config = dict(
    d_mlp=704,
    vocab_size=1231,
    tie_embeddings=True,
    extras=['capped logits'],
    init_std_qkv=0.0217,
    init_std_o=0.00687,
    lr=0.00141,
    beta2=0.95,
    batch_tokens=[16384, 32768, 49152],
)
MLP neurons of a small language model. Each row is named by its layer, matrix (gate and up: input weights; down: output weights) and neuron, and shows model dimensions 32-127. Each number is 128 + 24 x the weight over its row's rms, rounded and kept within 0 to 255. A neuron's up and down rows have the sign that makes its largest values positive.
Before each neuron's rows, "fires after" lists the tokens most often just before its 100 highest values on Wikipedia text that the model never trained on.

fires after: " c", " ", " C", "c", "C", "ol"
L2.gate526 [111  82 133 154  85 111 125 121 124 140 131 123 140 140 102 131 141  89 154 110  94 130 104  97 164 130  97 146 149 118 118 134 121 107 157 143 154  98  94 140 153 130 172 133 159 170 133 159 129  94 150 116 125 122 159 157 113  99 120 106 143 120 129 111  65 108 158 129 100 135 171 111 120 153 112 144 136 125 118 136 142  77 128 103 115 125 127 119 109 119 141 127 143 171 136 116]
L2.up526 [113 114 111 135 110 126 150 165 141 129 115 147  80  71  67 124 123 112 127 111  99  90 120 127 123 114 136 133 111 102 139 158 162 126 147 148  88 128 166 144 136 109 146 137 141 142 142 130 139 109 106 135  73 112 118 124  60 150 128 160 131 144 141 117 149  89  86 112 118 160 120 135 138 135  74  63  90 132 121 108  94 148 138 118  99 104 156  80 133 153 137 182 170 148 134 162]
L2.down526 [ 86 132 143 121 177 123 172  73 163 135 143  78 180  80 127 124 133 164 128 124 142  74 117 129 143 105 156 107 127 120 149  93 108 107 133 150 125 145  99 122 173 158  61 137 124 128 122 127 127 128 155 137 129 148 122 125 145 125 109 136 143 126 146 125 162 107 167 148 112 137 107 138 166 104 127 108 116 187 135 145 102 124 121 123 126 141  81 165 126 182 143 132 160 111 111 162]

fires after: " F", " f", "f", " s", "le"
L3.gate27 [158 167 110 146  90  73 101 143 144 115 160 188 176 133 100 165 160 104  87 100 136 134 103 133 110 104 161 139 133 122 136 100 117 162  98 111  88 109 123 105 121 125 147 125 164 133 125 103 167 102 164 159 109 137 129 139 134  99 120 102 109 145 141 130 122 123 130 129 149 127 111 151  92 138 185 149 125 122 123 139 150 112 132 138 114 129  94 129  90 129 146 120 151 133 158 144]
L3.up27 [141 127 168 130 159 124 119 151 195  91 156  99 126 129 134 136 112  83 137 111  93 124 124 123 119 134 100 153 105 117 122 122 153 125 119 149 127 103 134 134 122 142 102  97 119 133 130 114 156 120 107 131 142 151 102 140 114 109  94 215 177 133  78 104  93 123 122 159 132 132 132 134 128 103 123 139 143 167 132 128 116 172 137 123  90 124 120 123  78 134 128 130 141 106 140 176]
L3.down27 [175  94 154 132 114 163 134 137 116 116 127 132 118  97 113 129 137 164  96 131 111  94 147  86 119 116 134 101 143 154 143 138 145 134 120 136 118 104 139 140  98  90 132 125 177  91 156 119  77 153 156 127 117  76  94 138 119 117  99 144 149 147 133 162 156 143 108 147 125 180 114  88 142 118  96 118 137 173 125 134 129 150 120 159 143 157 130 120 120 120  72 149 144 126 148 134]

fires after: " in", " on", " and", " of"
L4.gate349 [ 99 143 150 128 114 144 100 109 128 115  83 160 140 118 128 164  83  79 146  99 161 100  96 160 123 133 151 180  91 134 124 108 125  94 104 131 137 143 112 108 130 114 159 146 145 143 159 134  87 119 145 101 146 133 125 160 149  89 137 119 119 112 131 150 150 133 135 117  70 107  81 118 153 121 152 114 124  86 123 139  83 126 112 122 162 155 103 116 102 149 153 154 131 160 142 155]
L4.up349 [149 112  88 149 176  91 142 168 127 141 168  82  85 169 146 148 205 105 121 168 116 105 135 113 143  72 135  73 150  91  91 128 140 141 110 112 130 102 144 149 166 139 106 167 149 133 137 122 123 129 118  91 150 135 109 100 132 121 151 107 132 170 162 125 117 140  83 123 154 142 169 133 100 120 123 151 125 107 138 119 157 121  91  88 156 133 132 162 103 171 119 134 139 116 130 118]
L4.down349 [135 145  94 113 105 146  95 145 173 161 109 167 130 116  80 132 107 107 146 133 112  20 105 140 146 129 133 143 117 140 109 131 125 146 139 123 125 148 125 114 112 122 116 154 113 147 149 156 120 118 135 117 135 141 110 172 172  79 125 134 147 128 170 114 131 151 116 116 141  76 167 124 127 142 107 184 115 122 128 140 178 122 102 113 166 147 121 117 130 185 144 149 187 146 146 119]

fires after: "3", "2", "4", "5", "7", "C"
L4.gate358 [113  96 124 126 136  68  92 104 126  97 121 188 141  74 137 133 172  99 104  99 121 104 166  96  99 111  99 122 148  61 102 139 151 168 113 151 131 123 111 102 123 127 119 102 141 137 156 115 146 129 102 130 107 122 135 156 126 101 117  89  97 158 143 152 140 140 142 131 132 173 119 105 140 134 116 172 172 147 114  80 124 123 132 129 111 128 128 160 153 133 120 155 143 162 135 161]
L4.up358 [127  89 116 117 138 124 148 122 134 144 129 126 148 152  88 150 131 135  96 140 156 100 108 117 139 113 124 145 136 123 147 142 129 110  65 145 132  90 139 110 153 116 135 105 141  68 116 131 106 166 122 138 130  94 156 128 140 118 150  99 173 102 155 141  97 162 101 124  94 182 148 130 134 116 179 132 161 136 136 142 120  90 119 113 104 132 120 136 126  93 123 140 126 115 113 151]
L4.down358 [137 151 144 121  63  84 175 171 125 117 163  63 105 168 105 115 117 123 165 135  95 255 120 108 117 136 176 152 140 142 126 151 105 141 123  99 165 158 128 126  57 124  94 158 101 127 126 141 120 154  91 120 135 146 113 103 111 132 159 134 111 114 125 137 115 129 149 148 108  73 100 132  84 120 129 124 109 128 123 136 147 120 132  92 110 148 101 125 175 132 155 135 131 138 128 114]

fires after: " F", " g", "ri", "F", " f", "t"
L3.gate629 [120 107 117 144 110  98  98 165 142  95 141 161 144 187 122 154 155 170 104 154 103 103 141 172 174 134 142 149 119  90 106 107 138 104 136 142 102 147 108 109 137 148 136 132 156 133 137 125  94 104 117 154 136  85 134 106 135 105 108 166 104 129 140 139 130 145 156 115 149  84 107 151  84 144 198 148 132 118 112 103 143 158 165 122 100  83 135 119  82 165 137 101 128 126 153 136]
L3.up629 [132 168 124 113 125 184 107 149 179 125 160  99 146 145 128  98 132 116 117 156 132  86 135 149 137 131 135 137 202 103 121 155 160 137 148 128  80 104 154 142 130 150  86  80 128 130 153 102 162 131 171 145 102 101  99 116  96  75 160 168 130 132 166 110 115  92 133 108 125  87 113 108 149 119 107 141 105  98 108 129 131  83 103 128 120 106 151 160  95 128 102 127 150 146 130 154]
L3.down629 [112  81 110 125 126 128  90 149 143 141 116 112 134 121  91 176 162 135 101 150 130 144 124 126 125 157 145 125 106 129 146 118  89  97 152  84 126  95 140 157 127 111 169 140  98  90 127  69 139 137 124 111 153 123 113 155 123 118 179  68 107  94 129 112  96 142 140 148 139 128 125  91 155 117 155 139 121 136 120 101 100 118 100 128 141 110 136 148 138  91 158 163 142 132 133 105]

fires after: " m", "em", "i", "in", "at", "an"
L2.gate455 [140 175 164 143  74 120  80 112 161 104  86 156 168 123 111 127 162 114 150 139 121  96 101 187 125 105 123 132 119 139 129 119  66 134 166 139 115 106 142 131 117 158  86 119 101 120 210 163 141 155 103 140 120 135 105 156 144 126 118 126 113 138 139 139 117 100  93 127 124 116  88  98 108 152 104  93 159 138 138 123 103 157 141 110  79 118 134 143  82 151 152 143 128 111 133 152]
L2.up455 [147 150 113  98  99 147 140 161 116 133 104 194 133 141 132 168 135 126 131 152 105 121  96 118  39 100 124  95 163 161 126 112  99 176 113 136 129 172 116 114 146 131 151 155 108 115 143 118 111 154 156 167 104 137 151 123 117 127 136 141 117 140 168 120 124 108 131 148 152 128 130  82 120 132 155  84 128 139 110 119 117 132 132 138 111 124 127 118 145 103 101 139 105 173 115 158]
L2.down455 [ 96 149 113 141 148  84 132 115 133 120 125 127 112 133 110 123 105 125 142 108 136  33 121 156 126 177 173 154 101  90 143 138 107 137 146 119 161 126 130 103 156 175 122 113 152 152 130 135 115 107 127 147 136 145 123 128  95 111 117 103 144  86 122 121 113 105 103 115 115 148 132 127  65 173  88 120 137 144 124 127 155 100 129 120 115  95 145 109 147 133 140 117  94 153 130 147]

fires after: " s", "s"
L2.gate197 [141 161 126 143 109 118 127 146 115 121 147 114 101 122 110 175 105 118 119 121 108 118 112 107 143 140 167 149 100 148 138 131 118 111 101 103 144 135  62 109  86 103 132  72 145 102 103 120 109 173 154 132 131 150 145 150 107 116  98 150 125 128 130 125 136 115 116 136 135 148 110 163 124 157 142 150  98 140 148 134  88 128 125 186 125 138  91 134 132 162 138 117 132 177 197 107]
L2.up197 [117 145 107 119 118 126 110 152 124 125 128 135 134 138 145 108 126 166 129 202 117 117 124 126 123 130 125 119 149 130 142 114 142 111 133 164  85 141 141  67 113 121 165 152 144 133 109 109 112 107 136 109 128  87 110 121 141 158 134 134 111 131 127 107 150 223 148 126  88  98 161 150  74 115 124 102 121  89 121 171 156 114 114 136 164 116 146  89  75 108 131 112 110 163 119  83]
L2.down197 [ 97 146 143 166 123 107 154 117 137  75 186 127 119  98  92 118 135 120 122 106 100 126 137 154 114 122 139 113 120 124 130 114 119 137  92 145 188 105 156 161 122 141  62 102 135 176 155 127 142 106 122 149 122 169 158 150 175 124 121 118  77 151 139 130  90 102 137 126  98 132 111 123 170 148 102 172 167 115 114 119  79 121 112  94  82 134 137 110  84 111 109 133  92 149 105 113]

fires after: "ount", " play", " B", " b", "ap", "ra"
L3.gate383 [ 96 113 124 183 123 100 108 170 137 105 144  91  97 110 119 102 170 132 109 114 129  96 116 116 145 137 131 172 129  91 115 139  81 142 183 150 131 120 120 151 123 132  89 143 114 188  93  86 160 148 111 134 135 134 168 112 107 152 141 176 146 112 112 128 116 169 119  84 132 154 115 149 154 152 120 165 140 122  82 182 119 161 162  83 122 144 121 146 117 113 145 146 167 155 161  81]
L3.up383 [119 147 117  87 145 128 153 137 120 124 147 148 128 162 159 145 120 120  90 131 126 130 159 126 127 147 133 157 122 164 134 161 134 100 138 111 144 100 110 124  79  85 169  87 141 104 134 115 113 154 112 131 160 149 160 127 119 128 118 151 121 117 108 123 145 169 122 129  74 146 121 160  66  94 121 154 161 158 126 127 163 135  98 148 139 131 146 174 101 171 125  92 109 141 121  91]
L3.down383 [172 136 152 145 140 105 120 124 117 118 112 134 139 142 126 139 126 147 137 164 108 126  99 138 125 140 105 103 116 166 152 133 161 138 140 113 110 160 160 149 170  79 116 146 121  82 102 132 134 118 122 102 109 112  73 108  79  84 130 137 161 144 109 106 168 119 132 142  83 125 114 112 121 146  97 154 138 104 118 182 149 142 151 105 146 114 112 179 165 178 136 106 127 102 117 118]

fires after: " |", " Al", ";", "ed"
L2.gate74 [104 124 117 134 133 121 111 150 109  89 134 137 125 154 130 136 164 139 128 133 119  67 123 128 114 141  94 138 110 117  84  92 133 126 141 166 112 106 121  95 122 151 163 116 165 128 129 147 143 131 143 109 147  99 117 157 112  72 109 171 120 120 135 104  80 134 114 123 131 152 199  92 130 121 120 134 143 159 142  87 136 140 111 154 157 180 106  91 126 147 136  84 153 162 156 121]
L2.up74 [109 100 152 145 159 105 142 120 146 117 100 121 174 123 124 123 159 125 132 127 142 123 153 157 173 162 160 105 143 145 120 101 116 171 123  88 136 125 155 105  92 163  89 137 149 144 126 108  80 114  69  78 171 149 134 151 128 126 116 174 134 141 103 104 162 186 146 104 162 139 151 154 143 126 152 138 148 133 124 115 139 151 111 114 125 151  76 133 125 138 107 132 123 124 150 139]
L2.down74 [129 149 126 119 139 115 123 121 125 141 150 171 133 157 131 120 155 129 146 123 126 232 132 134 101 135  94 150 139 139 116 128 116 116 125 160  93 135 113 127 127 113 153 153 143 149 141 133 141 134 108 126 126 125 141 125 115 103 139 131 129 119 164 131 129 130 127 114 156 146 201 116 108 128 177 129 151 117 116  95 156 150 170 167 164 187 125 136 112 110 188 145 101 130 118 139]

fires after: " B", ",", " b", " C", " app"
L3.gate225 [125 125 128 104 103 160  98 174 153  97 113 177 109  92  78 155 125 165  91 119 131 121  67 124 125  83  96 117 160 149 127 147  93 116 176 154 122 119 160 129 136 110 148 103 171 136 135  90 134 119 147 154 150 106 121 160 108 149 151 125 133 104 140 140 121 160 144 125 148 114 144 152 134  92  95  98 133 116 106 135 159 133 108 112 165 115  96 117  94 125 113 107 152 156 159 105]
L3.up225 [111 132  75 130 138 125 160 123 138 108 105 121  92 110 157 155 128 112 124 127 144 113 137 149 121 170 148  96 112 124 123 117 135 111 123  83 193 113 112 127 124 123 126 138 136 151 150  85 132 153 132 113 179 142 101 163 110  96 147 150 152 119  89 128 153 144 135 134 156 137 175 115 127 138 156 154 122 125 110 127 136 167 126 122 160 152 128 150 159 145 125 127 119 104 139 112]
L3.down225 [135 119 143 133 134 123 128 115 117 127  90 130 117 120 169 134 122 117  88  91 105 127 123 116 126 131  95 104 117 169 110 126 144 199 153  91  80 174 111 107 122 136 177 102 162 114 130 106 110 135 102 136 110 141  85 142 150 121 137 140 126 121 123 119 111 165  98 199 120 169 116 109 101 139 157 135 140 125 159 101 157 126 101 142 120 119 112 118 136 171 112 152 124 118 116 140]

fires after: " ", " (", "1"
L2.gate688 [102 103 139 113  91 146 102 126  86 111 109 137 110 162 103 123  58 121 121 128 100 156 119 122 112 116 118 109 141 117 119 123 145 128 126 207  71 124 116 102 104 116 126 142 144  99 204 148 118 100 180 141 161 143 136 148 155 114 144 116 116 102 148 134 130 140 128 120 132 136 167 131 114 147 105 109 151 147 112 118 155 102 123 116 119 125 107 133 122 140 158 147 112 146 126 140]
L2.up688 [106 154  87 117  83 154 139 151  86  89 138 118 132  87 120 130 127 139 144 141 100 153 119 127 194 144  91 148 158 121 106 186 180 107 128 121 103 133 182 130 115  89 149 179 142 162 148 177 113 129 108 131 155  87 139 114 106 115 143 134 117  99 180 135 132 111 112 152 128 134 113 120 110  91 120  95 115 134  76 157 101 114 116 136  96 143 148  81 150 106 131 183 130 118 139 151]
L2.down688 [160 118 130 137 144 119 117 128 118 115  75 115 163 167 156 119 120 129 167 110 103  70 112 140 138 140 162 109 111 110  61 103  94 129 152 135 142 140 175  94 136 128 102 123 112 114 126 110 128 133 164 145 119 122  96 126 143  90 152  95  78 121 184 165 123 122 143 135 183 146 163 125 127 167 106 151  96  96 156 123 100 106 159 141 109 100 125 116 117 170 142 109 122 140  74 114]

fires after: " L", "r", " F", " B", " f", " l"
L4.gate102 [139 129 118 120 126  65 111 156 142 114 121 165 137 139 124 167 132 137 102 153 129 145 175 116 146 123 152 133 142 116 121 109 145 135 150 117  99 128 112 114 101 116 113 128  93 179 114 119 120 151  84 132 124 107 130 136 156 123 146 131 121 154 105 138 127 114 114 100 182 105 127 174 165 112 143 118 138 133 120 152  97 206  99 165  88 130  85 137 129 192 125 114 130 104 150 158]
L4.up102 [102 127 137 141 134 147 165 156 153  87 118 162 127 175 149 132 148 152 106 132 104 110 133 100 134 160 116 129 153 135 114 124 155 124 124 106 104 117 145 133 122 115 123  98 141 159 144 196 173 156 123 162 149 119 103 167 129 135 181 144 152 116 154 168 150 156 115 139 119 130  97 140 119 157  79  78 137 100  92 156 138 139 118 151 107  91 138 118 106 108 154 120  85 153 140 133]
L4.down102 [123 151 106 148 138 110 153 136 146 118 113  90 111 116  92 100 173 133 113 156 131 146 121 151 156 139 101 126  95 136 151 131 104 126 152 118 124 172 162 146 144 133 109 134  75 142 159 135 134 114 118  93 121 164 147 166 135 165 112 133 136 101 144 136 132 154 100 143 137 118 108  93  80 130 115 151 130 221 135 131 139 153 162  88 112 131 158 111 163 107 105 111 145 148 105 113]

fires after: " ", " C", "h", "1"
L2.gate245 [ 90 115 107 161 104 130  74 121  97 101 162  99  92 122 115 119 138 127 111 140 165 119 174  84 119 112 102 155 172 155 137  74 156 124 121 164 168 149 100 140 138 140 181 134 118 149 151 136 103 106 134 153 120 100 117 142 118 120 107 150  85 161 125 166 103 120 132 123 139 153  98 109 120 180  90 122 132 169 105 113 105 125 142 135 137 109 138 134  71 123 174 126 147 131 157 100]
L2.up245 [103  81 110 126 161 130 132 156 105 129 133 129 146 138 111 147 126 130 166 123 128 118 149 102 166 125  84 123 123 103 120 121 164  95 148 159 125 144 129  92 150 116 113 175 141 183 120 169 134  98  82 165 133 123 159 115 106 125 114 138  98 106 113 139 134 157  98 138 112 110 146 120 156  88  82 118 126 101 131 107 137 171 116 124 101 145 118 100 134 129 109 162 114 121 134 141]
L2.down245 [130 124 108 145 151 115 133  93 134 130 123 121 132  77 171 104 147 120 158 125 151 105 121 139  85 144 136 123 131 143 128 157 122 142 100 115 115 100 169 115 147 112 159 157 131 100 134 146 152 112 136 146 131 145 158 119 128 106 123 101 121  96 126 158 113 111 113 144 170 122 134 128 128 129 197 158 109 167 134 175 103 142 135 109 135 137  96 130 152 102 133  89 124 110 123 100]

fires after: " cl", " Cl", " h", " w", " c", " C"
L4.gate270 [116  98 137 149 104 141  64 160 163 106 119 134 142 158  57 115 138 127  91  52 140 119 143 103 131 103 105 126 110  95 142 112 178 160 152 185 156 111 166 168  77 122 127 125 163 116 151 130  97  98 114 100 101 170  97 124  88 117 146 146 153  94 114 136 147 113 159 111 106 104 109 126 162 126 130 115  83 167 105 117 142 184 122 163 158 134 126 142 114 132 150 128 144  91 131 114]
L4.up270 [126 102 150 113 123 143 125 160 174 138 183 104 143  99 138 109 129 109  94 115 128 134 134 111 133 151 108 140 167 128 144 113 160 146 164 117 136  70 120 109 123 151 109 144 116 143 109 125 163 130  88 142 162 120 173 116  76 143 104  96 114 116 137 106 130 190 130 118 128 121 154 133 156 108 120 145 156 130 116 168 170 137 118 117 185 155 147 121 112 137  96 121 152 136 170 114]
L4.down270 [ 85 178 160 132 121 128 119 194  91 148 109 125 173 140  96 104 150 157 130 123 104 147 147 152 134 138 158 131 146 132  93 126 115 117 127 107 144 168 140 118 148  83 113  80 167 135 133 168 122 140 122 137  84  99 103  99  69 114 138 109 136 144  93 120 160 102 132 126 128 138 115 137 114 112  77 125 140 133 145 144 114 172 117 154 162 164 126  80 134 139 161 119 121 122 135 146]

fires after: " |", " o", "b", " l", ";", " L"
L4.gate20 [121 113 149 153 121 111 163 131 126  98 109 150 134 131 115 130  87 127 112 128 110  82  90 120 140 145 139 109  99 124 125  75 141 110 109 157  96 169 161 111  93 128 178 111 130 149 138 118 118 138  89 145 168 147 179 147 156 128 139 142 108  92 151 194 107 107 138 123 123 124 155 155 143  97 158  89  97 142  84 113 104 205 112 174 135 183 122 137 139 138 160 143 153 165 146  64]
L4.up20 [145  66 149 113 128 128 159 124 103 137 143 118 138 179 131 173 134 122 110 106 113  87 132 106 130 183 155 135  95 150 185 133 134 117 195 113  85 167 136 130 143 184 133 166 134 171 127 109 107 100 114 106 115 127 146 160 127 158 119 115 136 121 133 118 156 119 120 140 116 134 161 128 123 112 124 104 147 125  85 130 148 142 125 113 141 149 123  98 143 149 153 138 157 141 157  90]
L4.down20 [134 142 145 116 181 117 111 133 103 183 160 121 141  90 122 107 133 127 141 133 116 131 142 149 125 173  70 138 123 139 110 136 117 164 152 100 115 132 150 120 133 139 152 139  87 130 152 101  87 108 136 111 107 130 101 102 157 100 146 153 114 168 132 119 138 158 152 136 115 147 159 116 151 122 111  95 100  95 130  75 137 130 138 163 123  97 114 145 131 142 115 133 146 100 166 158]

fires after: " H", " h", "igh", "h", " sh"
L3.gate674 [144 170 145 179 143  99 109 128 125 125 104 106 145 128 116 107 118 134 107 117  89 124 130 112 106 106  88 133 128 113  77 129  88 116 123 171 115  88  98 126 104 132 180 113 104 115 153  95 145 113 122 134 100 127 142 105 184 161  95 162 161 122 138 138 101 114 171 112 131 139 150 123  64 127 107  81 138 165  86 136 159 147 121 146 121 182 142 153 108 143 133 134 138 165 138 181]
L3.up674 [157 133 135 126 120 119 146  64 128 127 143 103 111 125  97 113 144  85 107 109 163 167 133 106 182  92  89 113 130 140 146 110 151 140 118 163 186 124 161 118  75 102 121 147 140 133 112 159 109 115 125 160 113 116 130 107 139 128  98  75 112 156 127 107 116 104 101  85 166  98 155 142 139 118 135 106 175 119 132 153 147 104 116 154 135 174 136 114 151 107 146 137 157 153 121  97]
L3.down674 [198 140 142  92  92 161 134  81 130 162 124 131 104 131 137 169 125 105 105 138 146 142 137 115 139 158 117 121 141 112  88 142 112 111 104 100 155 133 134 110 137 134 150  92 142 109 136 137 130 114 152 128 107  98 178  85 142 123 122 126 122 151 125 102 120 116 136 164 139 131 138 131 129 144  56 130  94 131 144  93 134 155  88 129 114 115 157  91 135 135  93 142 137 122 171 117]

fires after: " m", " M", " b", "m", " p", "i"
L3.gate9 [117 162 147 146 113 146 129 135 166 139 112 172 153 135 127 138 118 138  99 175 154 102 148 145 134 129 127 122 132 158 125 119 115 108 135 138 123 151  98 129  82 115 104 100 168 120 130 118 149 139  71 139 116 101  95 138 160 133 182 166 127 179 161 131 143 111 147 141 103  97  91 115 111 155 145  98  91  85 157 146 117 140 119  97  96 143 128 127 126 129 172 117 108 117 153 130]
L3.up9 [146 109 153 126 111 125 141  76 162 178 120 136  89 130 130 154 151 152 113 112 129 122 131 137 125 124 131 123 204 126 113 150 124 141 109 130 117 158 124  98 155  98  99 151 131 193 154 109 160 103 138 133 132 134 103  78 108 150 136 128 101 165 163  82 125 101  57 139 140 149 110 110 128 136 147  81 139  92 127 116 168  93 107 110 173 113 106 121  89 106 154 128 113 158 132 164]
L3.down9 [141 127 151  78 132 134 130 127 144 100 135 145 128 205 106 118 131 142 110 114  70 139 103 140 107 121 141 154 124 148 141 128  96 120 139 114  77 131 138 141  77 148  85 221 109 147 187 106 124 102 163 131 112 190 115 116  60 136  89  98  88  71  82 143  92 105 116 128  98 140 156 108 135  85 106 151 158 154 120 110 150 132 120 116 127 120 154 141 113 170  93 100  99 156 130 157]

fires after: " s", "s", "m", "up", "en"
L4.gate603 [167 181 122 115 102 140 124 140 108 157 125 118  80  92  99 118  92 101 109  92 132 120 135 116 128 151 147 139 131 116  82 133 109 113  84 132 138 134 118  85 124  95 145 140 145 135 156  88 121 140 163 153  72 132 161 119 121 105 144 168 105 162 112 135  86 162 108  99 141 145 162 118 104 171 135 119 175 131 119 123 125 109  96  97 110 135 116 143 106 144 188 147 119 167 187 135]
L4.up603 [158 144 139 124  80 127 178 142  97  92 165 142 127 140  93 154 120 149 108 168 127 144 120 113 177 141 112 148 126  85 121 148 109 119 140  98  77 139 114 134 128  98 115 111 141 115 110 115 113 159 147 165 138 100 112 123 132 139 165 111 128 105 111 117  99 103  81 141 155 119 140 155 119 132 144 133 118 124  98 121 151 145  90 119 117 151 159 134 111 131 148 124 115 120 139  92]
L4.down603 [134  83 130 123 133 125 143 108  97 140 149  82 120  91 111 100 158 121  88 154 143  92 143 106 118 114 141 115 105 188 119  89 128 132 119 128 148 131 106 148 159 136 107 144  73 125 173  88  86  96 132 109 144 153 133 124 127 111 131 163 101  99 124 154 144 175 108 151  50 146 127 149 168 158 124  95  99  65 130 137 100 161 114 156 115 132 171 140  64 121 166 128 104 132 137 153]

fires after: "c", "ec", "in", "i"
L4.gate600 [115 111 140 127  68 136 108 134 138 124 129 163 159  74 123 137 107 107 100 160 131  94  63 155 140 123 110 133 155 123 124 143 130 128 133 120  90 138 143 144  98 127 121 152 160 122 137 134  84 116 106  93 136 142 101 128 107 126 158 113 150 188 170 160 126 113 104  93 141 139  99 152 116 135 104  98 146 116 165 112 122 120 121 103  69 162 109 111  96 164 171 178 178  93 142 129]
L4.up600 [127  86  83  83  72 131 132 129  98 162 113 120 175 166 139 125 109 155 142 113 132 111  52 134 153 148 119 107 161 132  98 107 127 119 105 129 178  99 122 135 140 109 118 147 112 132 107 161  82 119 170  88 135  83 126 163 141 131 142 138 131 171 110 118 118 127 126 125 126 177 133 128 149 124 148 134 118 162 119  90 122 132 155 131 114 132 109 148 160 105 114 122 163 143 108 133]
L4.down600 [ 92 100 135 130  73 113 168 140 173 124 146 107  92  86 101 153 123 164 144 118 145 146 141 114 113 105 139 131 102 107 137 128 132 134 140 121 132 169 122 106  86 129  94 185 127 160 139 121 122 139 113 115  93 164 105 141 130 134 151 141  74 143 119 154 130  96 132 135 111  75 114 121 106 115 116 129 108 162 144 130 128 125 122  97  94 117 143 150 144 102  92 138  77 193 141 169]

fires after: " m", "m", "c", " s", "em", "k"
L3.gate397 [103 158  85 162 137 119 126 153 164  73  89 153 100 135 116 104 150 133 119 114 100 121 128 139 144 155 130 133 113 129 108 133 153 176 126 152 114 169 118 135 104  97 128 121 123 161 144 149 129 145 128 152 134 146 123 181 190 109 111  94  92 159 196 141 122 138 125 123 134 122 111 114 109 169 173 136 151  84 177 133  95 148 151 129  75 165 132 114  90 124 126 144 148 127 127 134]
L3.up397 [127 118 122 169 104 106 128 117 104 121 169  97  93 109 134 130 140 117 150  85 123  85 135 135 124 103 115 131 141 161 149 130  86 175 105 123 108 131 131 109 128 148 141 118  97 155 117 137 164 130 189 151 121 125 147 137 106 127 134 116 119 106 155 127  95 127  97 158 110 168 148 113 115 111 162 116 109 117 151 148 119  99 112 135 125 131 114 128 162 175 121  93 151 149 114 129]
L3.down397 [104  89 123 116 131  88 111 121 148 110 165 145  89 140 137 107 128 107 129 108  79  68 131 121 106 130 164 131 111 115 123 144  82  99 133 166 109 125 139 129 118 136 119 151 132 125 171 158 152 145 142 165 109 150 151 129  89  96 155  78 143  81 130 115 124 146  77 165 165 128 152 158 136  87 124 133 130 105 114 156 160 110 143 143 125 111 136  88 156 163 115 142 150 149 145 120]

fires after: "4", "5", "3", "7", "9", "6"
L4.gate411 [ 97 105  99 148 118 112 143 130  86 139  68 103 101 125 116  85 133 132 104  95 162 118  91 104 132 160 150 122  95 169 145 119 110 192 114 153 145 110 134 159 116 130  97 143 108  87 176 144 106 139 135 119 129 125 148 149 121 125 143  96 144 141 124 137  97 130 112 145 106 137 187  89  89 133 106 149 129 149 144  93 106 140 125 140 147 175  94 166 160 162 114 111 155 136 139 112]
L4.up411 [124 139 130 117 143 152 170 124  97 123 130 148  94  92 117 119 143 181  98 135 101 122 135 110  98 101 138 123 140 117 120 140 151 159 141 148 129 131 148 149 134 133 134 118 123 112 115 105 160 128 115 107 147  79 139 163 110 117  79  90 158 129 137 134 112 127 134 173 140 157 138 131 116  83 137 113 137 146 111 126 158 143 119 148  83 142 150 130 127 139 137  78  97 144 131 143]
L4.down411 [122 157 136 134 143 118 113 151 141 143 171 124 151 156 154 125 118  94 138 113 124 171  96 138 140 151  99 167 142 135 128  90 141 130 117 107 144 111 128 122 133 119  98 139 121 130 148 119  85 124 109 103 125 186  90  72 127 148 133 114 126 129  97 147 110 162 149 107 110  85  88 170 134 154 108  89 120 144 105  94 127 140 126 112 113 121  88 134 141 154 130 130 145  96 146 119]

fires after: " s", " S", "s", "S", " A", "up"
L3.gate496 [134 156 136 143 148  88 101 144 112  65 138 140 124 138  86 107 138 142 138 126 110 134 131 109  97 110 103 147 108 140  94 113  98 154 114 194 120 105 120 118 100  91 115 142 156 111 127 117 134 137 122 155 115  99 127 139 163 124 100 135  71 166 122 132 115 141 133 123  81 162 130 101  89 149 192 152 150 119 141 180  96  97  92 123  76 135 124 169 132 154 144 136 185 178 135 140]
L3.up496 [124 135 162  90 133 122 106 133 174  91 109 105  86 117 146 138 174 115 115 190 127 137 105 118 147 112  96 113 104 129 156 121 125 148 131 107 166 135 145 167 121 156 102  65 123 143 128 107 123 104 129 136 137 113 118 111 141 128 134 137 140 148 156 109 135 135 124 122 144 125 150  84 146 137 111 139 186 145  99 118 172 106 113 130 114 158 135 157  90 130 123  98 140 131 114 142]
L3.down496 [107  77 119 165 175 117 140 123 126 125 148 127 146 140 146 125 159 116  96 157 161 105 154 161 100 103 142 163 120 142 123 163 129 150 141 136 123 123 163 152 130 131  99 149 135 133 145 158 142 122 107 133 155  63 120 153 116 108 126 152  80 155 148 117  95 134 117 166 131 114 144 168 143 119 131  91 113 118  92 122 144 144 122 123 140 112 111 121  87 116  72 131 103 163 127  93]